Weights of a small transformer language model: 18 layers, normalized queries and keys.
MLP neurons of a small language model. Each row is named by its layer, matrix (gate and up: input weights) and neuron, and shows model dimensions 0-191. Each number is 500 + 40 x the weight over its row's rms, rounded and kept within 0 to 999. Numbers have three digits each. A neuron's up and down rows have the sign that makes its largest values positive.
A block is one neuron, or neurons of one layer that tend to fire together. After each block is what it responds to, as a language model described it from the Wikipedia text at the highest values.

L15.gate147:467574525492500499473542511486420419467526508411458520479537440466467464437505513484480546519435533550505478456527481492524459466473491524520547467397474449536527528514487477502495447538581435464570474511385531471503511485511457467464487461502504463514498493473497503498499516534560545471495603506516484431521487484520449518420450515520553538463476497588563509515535489534441512469459502415426459513529491454500511627491498522433505496486517516505493503554498529445533488562473496543488493502486512410509488440495431424526499508505485574452522504584498508548510430456537553535
L15.up147:531518516527486449515498480450483465519472485531481524473540479519547531501484554625475501545515459517501564435579511436448441429477482455536520500540538530467489505512553598444454489491496537467502563428427486480496557446516488515454548439505527456466522419484530478548534531530496503443525489447520579524521549479493563467458465518558555554485489448467544399562554518483514530506428559519500555526556522549578522533573559504501526532512477459529494493529445493537528521461512483459495536457493538544509416508529448467491533516556571486506517486550530544546476548477478483578
L15.gate256:465535544491515487488515520508388443506456519568449436459494502482468533453518533548500435470477532454492517543467527498476452469480503521531576497537448539582556542447444498423505523522515476577426553507565420517499534452505512509481516462424556457518578433503536445532523489535475492487503516561472471539518470517504449478577481523471514479489494496529511535539511524516541456574505558494470531438541588543511384477518441551547550524523463429480499491537391554462504535512484430495544479558509476533546531482494490456523497520539556486476469512553538491533553557479469469489
L15.up256:575523553509537462459524451490531491542496553556483482498469490515488485443587532567553457619499495490481485506548463455533495472502494549489469589505492449484475502496497492469521595510487459605528501501525519487505565532448522432462504535498498471531529426488493463513483452495536462467547526510422538493490466539509551426461472557551547512481452401502488532449471524527542453503540578577485464499545498533504500552464514478535541522533456457540516506577443580500556574500473479489521521485475516456454528473483493471506537485554538465477642493482479457500485509474570570525
L15.gate271:484469492473490529507462464562472428454536505545453543419460611546450564606512468470590495474523483534487560498552538503482501561495541582472485466528499522563504422451501540531505524464526423491482506527429555507550554479423506533519463459531509490441516471481551502500517478512498560478502534517434437461551537524433523464471408507464538505516540512505480520483524527542464490491462536474551526527509514515514448531561546497511476457534586443518428426524496525535454481471530524482481541460405494502488536487460458479445507569496443514450517493463490426443470563486500492449
L15.up271:514515538489569487490474451493460472443534444546520487428531510485593508554495496466491445459422439477510485520492473484407509501526557450539509496425503485444492544514465475540536478458463657506473530469513469533499470487451462502387429407526510494492459528501495474527499490556517510485481471452520479494528449501547513501479524546495576441528549430508448548467529485557499463484565424534505549461466532518518494508520495496484578516523539537537504493562494507450471504398433425522466505507473492458468552558465509506465503561489574455500463484508507557417533545532491504523
L15.gate341:486544503458461461531511544495513510449585464542583471512532458518562537497506449566546518503468493474467555529587460531469507507548514488479522437614460510534518574467523444453557491512488485465441486450555473501488564497533505515469521394555507526495524477504516533504545469533517544498477481518509523475449465437427542475469474431431534488538532496465534554463496455530488502592536445485536462521533461495541521474496477503454439520534481503446448443505429502460509457564489538467465470570456495508564449453463435469557479458492500570485431436419567545517508464447507495513
L15.up341:505485477571536473505543486552531505507530438496504448507482577491507514619557523524451488491473500482505541470511456510483521512516512492457477496513488473508531560441455542501581465501483544475533415477458505514520459527524566562478483541477461480526537431484508494482502608512486444523527447529458498488390443554466519526480456437461556500485516468499514478503528509437564520461487462555481514484532509478456391470516555467479528406466494434589512482535461446564513489464483409416519520538519481508476485493574469460503503495444509465454433528492461525584536476466533520598
L15.gate349:491488478575475470534474501430539515504505509574481511562424462525606526556489527578465530442437544531496543419551510483515519494580564471466591484510547471462446519524487500559506493493505518506545468477511463512511470462425582426577517503497511539493472511477446472466519577508471512523474540448485477486507504468477584483464464518500487511584482474524458507482509508471535559516451501443546548404457556555500486497499473518457454521453573441490503458501392484514516506569482507523473582505574513469525506519470519530499429459528521472415532484556534461560469472507502481472
L15.up349:570477500497532470437513467511429483494551473387494492490491565455525473496481508558492437530497469525566496540487612480501496517410488513508488584518512512447515590486534488516457518586544561566503514530458535555514494488554484506526532466524546525550526532425531547508547479487552558481492438551522452485428477543432506567502512562536524516447516511497417473441578491481480559495465456436511543505557482419501470488466499525475531381488496472522469505542495514524495502501505445471440463500440504453456467515523530497477521504519500457470551525557470554462523441496434558526
L15.gate360:557531600479508529526505488491438597386489504485507528471517558516574476427521539553467464543471479517499483575512505502443474552482508500497461543509479520501503512493476480432493473455516572466428473488504593545449547463540502489461475483522569465499472481549444551517494507570465550547462517501515483527473477558504524486473492488512554539531522492502536530406528503453518589478505491525528479454512537471521511466459457564531469480487464488470481510544481491586477534501421484552464485551478478544469457443479436489507486491504511535409511485412552568498521489388426480589
L15.up360:503509550469521525421507511498448444550535520487459500466545455511576506507488469530494501530502525460514501511533414476555458498611474496495520493470508505519515542505475514492511449463541552503519525520514507486502512507583563434438509530511575429374487493495552510572477501486471519539531458467391450523466463485509496503504544428487542569524465510418555475502583508477475463591491524494588550542524542469487443481495491505546489476517434531518487480555540549522449539494470535459475564513491494529408559470508467508500484515545470586461444537405522546457535482536540471549
L15.gate365:460511506397510500496515492460496511460435516541504492438454480506596516526466489527515460544512493477456525536514510498487551512518571497447507483571505497502520551472572633472480468423448540459472522476526556502516503500564596481520502504440508516454540463528497469496492503482445563540465496454465487534486510553484492456460515530460529478501520485518580506461486507487520449490439444530586540490552501470521522507509585559456406491434519390526441515581420460435438551550530512518496492530480448533569519461481477503501503496481559577480528499452518475560522488430517527479
L15.up365:526506532482490506483435447501492477505493508535483448482481564431566532503519584442506435499422472422472520434491432434452496452500568453529531466486491528480515531507517510547515487471458483490512495489548518490496476568460593498489571535439550457518524487568511508460459484502434509485483475472504463511466457558476578492484524504551538459509565441483536491408493502490568520457486542566512455393611513488524482562535516506509533455481458472526499466549410547473492519478435541535418468485514448543541496511437499484512535472450506487460549500553535462469611503471463512492
L15.gate445:489516486444513532522492553479440448518582535511536531394452470523580538532532447485510554527447505451546546451478463508485416540480530524458554433551479501496478538502543476488482472526491510484543495522511542512501537436448471440514514424465537466568497403493490531504528438505514567470478507508459492507433531552469452470470489583489439449519518491545548483418530550558470501516521482457511475476509573530539461462525436551457493454553458397536494511570436465473542546512459490563493540557554499481573465454515486475481454503493542490455474538517546492550479511425553483486
L15.up445:445494508372535525547502533464528480544544545472462476497487479577521536532511475532516566479518491501528439500543482524526392499465500540467534530535460492494544544442509523485509538500529479539481628485525492474463481483532448559485476444548470505470532431557504493506456444505522480468504571449514513500546496500486472456476501586543533501494549564552555537449583546533511508531449473454526438517470504523491523478522496519438515541604523485520530455591446497428593479567463487537513508514543557469493503479517481494576496467579576537481489517453526460574535515450502465497
Bracket after names

L3.gate259:434507538465405528570527520447447529472507576494460476527464520482536475497470528494550490493571552520546475427508445531456451485552494487469520506579511405457505544586479578541496482524519455493515502497529481543524569498568498510447476440560509488463485485570516559522543522459481506516477527556520497422531510462534526499521462420494531536509510439594550465471513466461537432534495503475495458496461459479449491536564496489436495476453518507467430500543466467497481556491599501449549538507525521533530470501550518431489453476434491506444472431442504488583580484480518497445
L3.up259:496422547472432577473485495457491568445422485483499494511490517479466482485428481474506523565452472488495459562547566539556556510460509532482473484545518577485515560517462499409511464489487424463484513477432555592505505511505476555432555502432531575498510550535482573549529485542416515521461547459471499456472472481441470476446456401528488484474532480479524454497496513448484501451459462508581517479362525585559468486472480528527539503584506480492445484512431461448488481460478514428472503559483496513509487488510499514574496527497458524513489496495481507500458462465503520504
L3.gate366:471493444519520478483523521500481523506451529490484459546493529511477459509463535530491468503394542531447480523496533539509439452492461497419529444490516471526484407558506508530462495460450487508522513550519463486476478469493525511491506491530522508523474458516561493518579502430473461495446532486521531488443620525500510426516546444475483512514568471610573492518474474602512502511471516508530493577522527532531437423467483548433460469481443416524533465522517497543556472502526577460404551521469440579521549445537455467565515491569518528411454516459502507554521470540473506478
L3.up366:479506452526454518496470490448418470459508451558549481521527536474453494496463477485548610527457518504448429492535520508452502505512490492509438484520399454508567444450518501503438547494517465498510534516534493439570492469452469470512573504537463496570461608576514553484528546480562545509469441505366525519505574531518526534540514466508459551455506427494553465510458474534528580447479522498526518546478518482452514415507493494498491527492475492484500508452528471517466537544512473506499533596527486492448532519570561473535502516462459544446537484486512506607520532488458433479
L3.gate427:520566493446469497540491556501483547467496457569502518506568555542504545492496489564494455495517552404494483549563444454545531524508512462523533514597517383519511496551544495502518548519512500468506555506493475578511534475406503492529442476409458512517480536523566497520517508487497480534470607482462476471493581470478451561525487456480462488496500467564545471520499480488478529473459531408535517531487449487461420494577470493526463444581484455505475575532447453449477504477568496491503555565500492538484544455525493563583502496496446505463509552503487451501519415493535547505
L3.up427:513474511546424488447485505464461568565470498461486476486505512493547500490464506530606481511489528504469580469453428540526537512529500499519509527502476545431538457516525537533515483514513468458522517487526633590588509442545504499542515512478513483529488557502500529504460495519535479457546528479523454537497520472459521393498487506554530485511424520504457473546498482460559426393509514476459470501421517447544506454546539495491457568544471508479452519460521499482549508475557610412547497460518525497551492522491432491493505417554527546508437448417535524490509503451464517445
L3.gate446:495526518441512564434509520470503576400536550466501536517472484536539450557466548533511530535490495559518450514533536496488470467506504502474528481452476473476551431544564517555450555467513489446478515536459535457468505494571503532531522517559447419485500565499561532483453547514530439557501516538484473468502521459469452509494444496383536526450564476510525500497465459516373507551480490505546494517542487499508491528510474531496500445410519487540421432554501447525544527469506559523537394496479497463543499457499579496489479499473550469548471473421504519591515439552494540484
L3.up446:516498526462476549507491499452465497526477572480526474480512559483473429569491527514525489483472566556561509598574448496497491535513481519468513503479527476468492433537442494566502498499469466410460489532565594453490532451566417510547544497498449456497404553515495543497407490535473459573475493495516560415551576523502491452491484465440466533509492450485516407470482435472424513513524497481519515474535498494472504489564503544523514445471465552544457460461449495447518568465536513483535519486534518553533525445523443418477481449497469548455532471477458543478492472537442502437
Infobox boundaries, word starts

L15.gate5:502458516446488473452452446523442478493461514506475509496494463425516456474507571530505508579552627452494504536532426499520441506470485499478553488464511461528508463454466545523542448486525485475425447530542471527500497471515458519575459539519515543525466603479531454480491494519497471599447471408463506455516502433493478459522470485466453440462510464481530450438442469471482495514487549507582479556499471480413497512495498540491471479453523554485473443531516437502531464501492533449539503489481546473458489476454505560493411476475429427563487445497577432527558526468420493495
L15.up5:453470526511458538476460485516421491478406514490519429554502522463454429503446547463517439551572531461495507501580470472539414532515498504469539515461522503476556462424456522416523488530523423461470433495484528470488430546515499493538480440522477513476452506427574481474500536516456521543486521441547468484453450466472498451543492463516495474440486501468505446466472453433448484507530565511530468500532496476479545524552494460542538455478537510463476442524546434549505496495478537470475464530517506458468500463509474529448500477561482390541494461482558483505651539449439470498
L15.gate42:563469522430528474518524464501473502471522496495555488511484535443535496561528477537534521480519506529550566508472455489517488398590503473553542553543513513495536476461467610521488449457529523496508468482492518509497501518544432462527525458498532475567490513453451449451518472492467422560408529462527540553540464518433476462492442486503414454487450423444498498496542574465517560580507590462517490537553497500404533553431502485461480553519467512536400523459496504504491551482550541524537533530494490547475490513457472547519503471477505442551485494500575461459547483418525467478
L15.up42:547479493488498518530499492494469449530418478444455461550478516520486473559536487517426497409557441546520590434448497483502513477590423527588505560451522460443487435529468550444521400516521541459477525563526542527455485542522514496478487500455517465544500493435499501432464502445587489494401491497554507485522438524461462433568460503497528452481446470438504547487565568408485510513460523494485522526527468542427537530433487463494558498566518486490495538480531560523458545464519556528530586528463523525470477490502516480518489501502503528496524493514481522479483569544525458503
L15.gate291:464531540523499488519525411527450455490513528525430454535500514488457482560489504518423445481568508532526522457527469488499498452531474454480454527498482551539441596465486547454575421463616545486510523551475457558461497561495509563620520494524517525512495487469493482551540440495480546493509457524507446500508505449439544528519496527553467432500491539467476412455422538512426469504475446545522440531545536453461502482513513516520537417536546499497509466527554472471473540505502473489484529570487452532564540513503507455492480502505512508558472474526522466463496491467357497565
L15.up291:531464443536475516518430508512482494434496532469527469502498586483547471558520471539495473472567477437501467469483480494542453516537488496409505535429530468575499488451542560473517548517462544521528506445486490450512553533513548504506473497533438524503482511521474507512481557630549481553501502460470507455550463550509464462498488487505478516545610470447498469412471448586490467535551447551511555467544457488451492490523518500513493454499505450526446406511461417465567558529522563564484551572530546485488496463529496514439523476483537549518435510448574454539466520447501532538
L15.gate305:505504533467486494485436446471377523523525543508462540467519486495516556542435555521460551468518488486531491463506509509476458481496528589451519488430500534422480515501549471477513517453473591489505502476574502499513574445442540599502570497537479532512567513460506561426590492543497553516568482502491519530526513522397517480494506532483484474494591430519500469426512535533514543525510469504456452426537484527487559488430441583485490490479533521439507523487493502538460535512456427484480505498484455561596468501465521482513512483494582452499459541536591501473543518463488488506
L15.up305:506478441513473505507590477552524454427438486498479530550472515551429446515550479581479489477536560530539467497434557521516489471487538473504466457492485482496501541495432492509547555512574528479555423518531470533572542471460530493583540525548556494500550439507510469559476514441603507511490509473528527437420493531476533489509471505447540532519480495512474469530497489535523546556485516535551519477563457453514568389464514497481475484554485520516482517460497492546580508492486466466411540533445448450509520516447495540508520490437499434467472467502584482576513507527533431404
L15.gate316:571452464520467452501507473522438427457524495434530512550534457445519474568479516548459415511528516503429456519534424526500505462530505475509517447497527473516571546487439522540489533503436476451506490434516441534506553520498481485472497519546560473479501452463439384537560494562522555506532543470497432518549510487520507507439484548510505443533510535547509515483429488533482529454458520488576453510506484443470428587462490496452538463509430479450498423473541458476401507616421520481551491596480474557504515494479507511533482457560501494476449509489482501492522489505512512545
L15.up316:426506523513516486502538519521541399505508496531518531517432492418477426490432421493535480468535570478462458538566479531513495551479522526467496497541448521497472573471461528438533463508501489543511456521485483534599484541532503509545515455511489450437484572412589436487464533498517528427463484548518482423469467454497493521508573528484405437565521490528465567498388482584463482477476448471512524555512533489515540574432490534521511416483544469457509514461536453477480485537492506483559511458491454452463523482515579550526481564512489494506508497499483508482568485494482463480
L15.gate338:521459526508463467566549520448484438498479479493453456509477405464489517550537546518512545367567549514494451496530476529476471495486546461413524527543476546454474477513502518458476489607499608497497511461484498507516472568482518535559493619497443482477499476449528489489532482513495456513497449478501484480461499445497558545523547478431461537550517454522494519530410497484502510502440555504492474498523574517473490466563491531498516458401509461474518424441476502482478458532500523525548529550447500468453510491499471495390507474439580467518502434451514518506579555504533475533
L15.up338:497481490489544503479557532488501499484430446460558476532529524555535453529541527511546467474504537549474429556497516495508474520492500529441538496420434504436527523432498478507569525481461539554508480467473560503497536500449548437412563478504487459491507505476455534467466565536533528490442497491531514511500568434560497500421469512570451493493528433503543509459445474477518601518496477505510500428449570432539514485569436513472521548546577485473506444540522505560491517487557461554491544476453513421457452560472476449476466509569392443511508484543556505516505527479458515427
L15.gate347:597503587472548511527471451553476489506486454483484498502548491478475518550575561514461545487483509459448451528504492529609488519491517571474545505573506507517553529511542556537511442462488511520491499479490455404498483530530414538488541505558438542443524485450523533466555511554520543528569525478544473440510449509541537491494501525469511509488475535485549510514452552531463554512549465484526508439440485538468532407509460489534441470577516456427487380512452415459472486539467465495531552494408477502587442525543512525449488452483505508507439519516471502511507528486467537455
L15.up347:561550527526536502490558457535491523587451449499537531470467456522470570571439508489535528479533453514549504430493455527524479542554521515519513477424502384430472497507500504482408506520531428496541445544571505491568537547494508490481538506479494462556469538468522431443470569496556502486530504405525482542527519462509516563529484499506552517542509474477473535495513503473492582476544540529524448484536520522445491592520498513546539509527479512477531525460513430551502479522425514449602496483503525471502524508490511414447494474527515411559499535462461607434532526499465492468
L15.gate385:525461523493483475374599486513514429551501505489481500510511494507410466545441431576485511517467504562521507511560484544447447497558482518491513506448499505542484430511500565479505421533461509581520446518428487615482474417556486527540532518521440484528523435504517457537467501550462530547467513454524464547520460472476561499541481503480512532460483463499539478495481519471458594521529535577550420503582569562439527557513535522571442436521469520505487492467520436526540518473512505476548497495496452570491458509480478522519465548512483484465513490486523465532546477502474441452
L15.up385:550450489580469436500536495528520495496421474418459500500486474544528507508502423516515545514515539514521485460464477421529501516566480477555445508441519480520513463485461551520494471501507532503400466495489523493483490467519486486540530520509483522489426539457471371487630465506614521478546508458526560493479467496460467510461534483431514499561444469520408514475528501515529487594530561533542504469465501531525493489575529489464527486518448551533464516536515465479496551545494502450548616560497492530501557508480472480438496458524449418422468513459483508473494550525549448489
Copula after subject

L3.gate107:547574450466584581469512507527542600527514486488464503489575564499541525477453457490462508518525523511494526512497601505491530530531528472494450475512561500592559507528463508523526555478488525438460606438479475523480466501488506529430460517522413531441509580533478552521494509514483507568384545513482549408505496517524465478482517418506503479437509441502544578510517492528461473558518505504518462598478543516499526504495522502485463491450449516537489493477521477515534479461461472469506514521536503550528549475522439501455576507428410531431476450555466493477507462465481483472
L3.up107:577538417425422561521524568532539480506495557518515511454556575488577571516434498461444467419591534467446501467490475462457491491502573560482521494501468597503534528495495492481490457483495512491505468450548485545548475533492570473487505526489524442434425453510512479496513510503542472625522479466451552521487535517503414523490512513515452525477530412506531563512539474517458453534456468500511492468498527574491528515452492475531432466453548478497532453518455507511492418524585527459503490523526529484496465465528499531433483450454481467454580557496484460531527454503471489493
L3.gate322:528477509539540478445537512576558552539468460499529483471537456541503483523588538533477522487575515467552455462589482485536491530573489534533510563536453461536535537454575554513460537433509488496532438425452440545474548474518505479502558438511445555442519519510517514551561409459431584454511446513497452481497501486492566445536503521521413489481498501458517486518490466513440564515466539475527448564438472481522505564515516480480434494471489478473487566508423529557507460531515539526552534488435463516509512471503458461469476486479452526503471485503523576516554534454397478488
L3.up322:478542458521507476495491487519530497530479499478526436403532451554561503506515567559507467570555535527508471484580524475492406498593477549479433580517469492554515561471577493538445466486476477477506423471518464506545486477521522507465506489463460512390529514494449533444558488471448554449465470478537477450525539509580588502564503544537497402433480453531461507535455473548497557480459564510479458475444439500528494508522563540478480511501510553485528527478500557532523480512546528518523526501518452513526571502441424412484500469415487512494473502520497515536457514505432521479
L3.gate331:573450489523502526455449563530483511459477481466491458478520468523526471528550478473445534439534511431522454507509557503496527497490380527521458511502412542556501489505506527435545487558565440426468585520485437564485478499503530546472453435532495464486472546540556569542532513461495515486479469398549531473490482522512449534537496462462426493493518528482472470457498448512450503433511523501533522434471486475482500454432541547579418478388506529555498466520532462569530552532531566452566506534480475554485551458507499490530464498480486435464523463511500582505487496439492493467
L3.up331:523494479461532537526465567492583489492463453520495527470528474504528453506491500514542461496531470552492482482508537520510487495472496547545438464428523493493499470466490461501450501491469501426529499599503486522400523516445437499485558458572418497511558534512469436561559529532501472537470467447611523462578482547518462544483482443435430548473492528515535489454492472438438473483497513534476491455464526516511502558447484503586456483444395552513501432530551533521482517549474508540527551448475550510481526471497454505484483532519425444478552513400472539444541474484479416448
L3.gate424:561480519499521393508577503553556577567486512581489519513456458502544461513504491548511521493465574470539464492495550480486515451532511539555480464463500548503517456474473510502493502542534509493514585464466542481434560496423572542476517557469476515421523504564513489514575434497467483503465465557492466497580509495520505546517450523496442462558487479536437505485590507480516445448425509567497468494488509451522473509481535504567487550479485508491517478442467486526438417501522533526574470500490436517493399532489385433552453446512544486445488490491557486506476532497452481460
L3.up424:524401464517550420420555540511537394554497482489516529459454500545541457507485540537481500531499546560501445492520543516505551436549530547535550483508511524502545455387527479532500477486516492494557459474469513509494552504471540449504483500563515413441552482459487554504591550480472541407487442530496494551540465493501502535503434468489504477507580459449524511536533517501459516472409570566498483425429459524540527527515551535497424521531487613484506534534499483525478453531459548569571520495507501495491510497504447450510418474508463495474488458527499515528467509521466485515
Mid-word completion pieces

L13.gate154:558513505484563476454504459540528487523466484477464514502525538467471541499535513431531497484489500400497483435478471497522511439507491490527589511484495509562566445488560587506499363495555493495548466486598431500499578466479567526481524499483441454455452500430518506491461512538434492497439469450479452524527480543447524498497553481473503502450534444481501465512428482520506540540545472527525524503549527488482537502439547450458453462548481484568486439462584508459550512541470598496515546546476420467523532514462541442525466506511617493475495500522464519542484533456492454464
L13.up154:455480483482452430492600498439449405440507506524578461512493469489451494510529429553520479494476488502484535513545495499481516486467487571523458458483446447507553553459497510493587523416453524548419532509460544424527451513510492481547514509433542460491458523481485549471531516518558468503487528473458504513507484546518522463477476491489532537478552578478535541475416525488569498494496540511540397492543487572515460456570469508585516453518535451482502484519486451496461556454489530527486538566537461523455410462458509514463516465571556484461545495547482431457519475579529433513
L13.gate310:568462478492514449463559471503465505487428557538483506502463522474550538474453475551551487468466484442531485588500486524471471532534448467475459466536496552493569529521408493457546503491486527524542567547559489520537465444408541521567508556492518469411471501546454487528479531449533473454479497512524472516465493435435577433458522527524478490410501481570590424484399476522508558537523465527543440459418515483579519519525538492567494543465462481518471497454541474549548486464513550528480548485493439543536483453501525466517505454526543548513526488499540524498501507411521515494
L13.up310:470477522495546518502652514517474530527442517511448503479407448486452552588529558543493514546500458530559547486427516488500477473517531435595496485503516462484528504528528545531505526442491508571504490482500491467498524494447475503529465554519522446493418463527498472425516471464495447520579503521535471461512524464523554451508461482469499490510496472512533459480449471528506522563631529520477480509515484552509476644484441458492465526511529517530474489553445477498514447503486512437500512510607472566476487461552511477501522570521565546493528550447516582439520514490527496515
Biographical predicate verbs

L13.gate40:440501539437456516503466495506497504494404506474452467472554524457560480444523452443554515526496410522504564400501627482464459486410579533468572558557496515474537499430482480508444503587556471533561516533474519508536552494562486487420467517530480455478491467523539444433532503539460523507494525513496517488476514546427497459559507590509522477543482449496483504541514546492421529509484570463450490508500525503537458501495516502486535558517524520523532512519477518413525474505480540521550551461477505460464502443538481493452526543440570512527516460464606504490506503433490505499
L13.up40:473447522504539516470547504489511474464564549455480457455454514537490591500477498486503527489589476500454427490505495486493492499560499497432478458478462476527462556524555450490505484507504480518541589456478487460545475515496479482436554473532431475421461485501510556504491439483614532468470468530466523462526465585545533549467510457491542495434515474487538454458573493455460548458573566517451527497517493561474437574502568448534546497488468531556532495454494458483580535509488557515475445540603522517529511501467478440439538510558539460429486537471532570523472505529577484496
L13.gate328:537515515494508489528491446463492441489485492467485473531491549485453522547530447542415472519439501436594475513569475506455436530551458488469492463516473552539499522551435458555466502524569535595465481488502506520483547421496469417446520478503477471456524482553458509448442501487506510517507470437493447492472478537465571492563525429503433471493485484506567496459577508552538511526501492452536527525508556558506455505448445550543470490517544522571468499550517422529458528455527521509474546518438485518567532431463502514443528447514488495470460464483581483607577446449525456536
L13.up328:558497508452524569507502512481577508518476481537485419521437468499507449521508466494504505545417462552540502507520567418422511462519504520477469510539494562522472455497499436473473462501492459447496484538495557543515492490516446465489453502612506516498549467465478502583534509504545402477540504490543501461559567489554509460484444493529538474542454457509542476468550483496436529578504490585477557559494442551459480608529537533474496567550560543451549486523414577487451475488537504494528537546501519494536544499513487527577502525534617518501501554518473507470453485538509488525
Word-joining punctuation mid-phrase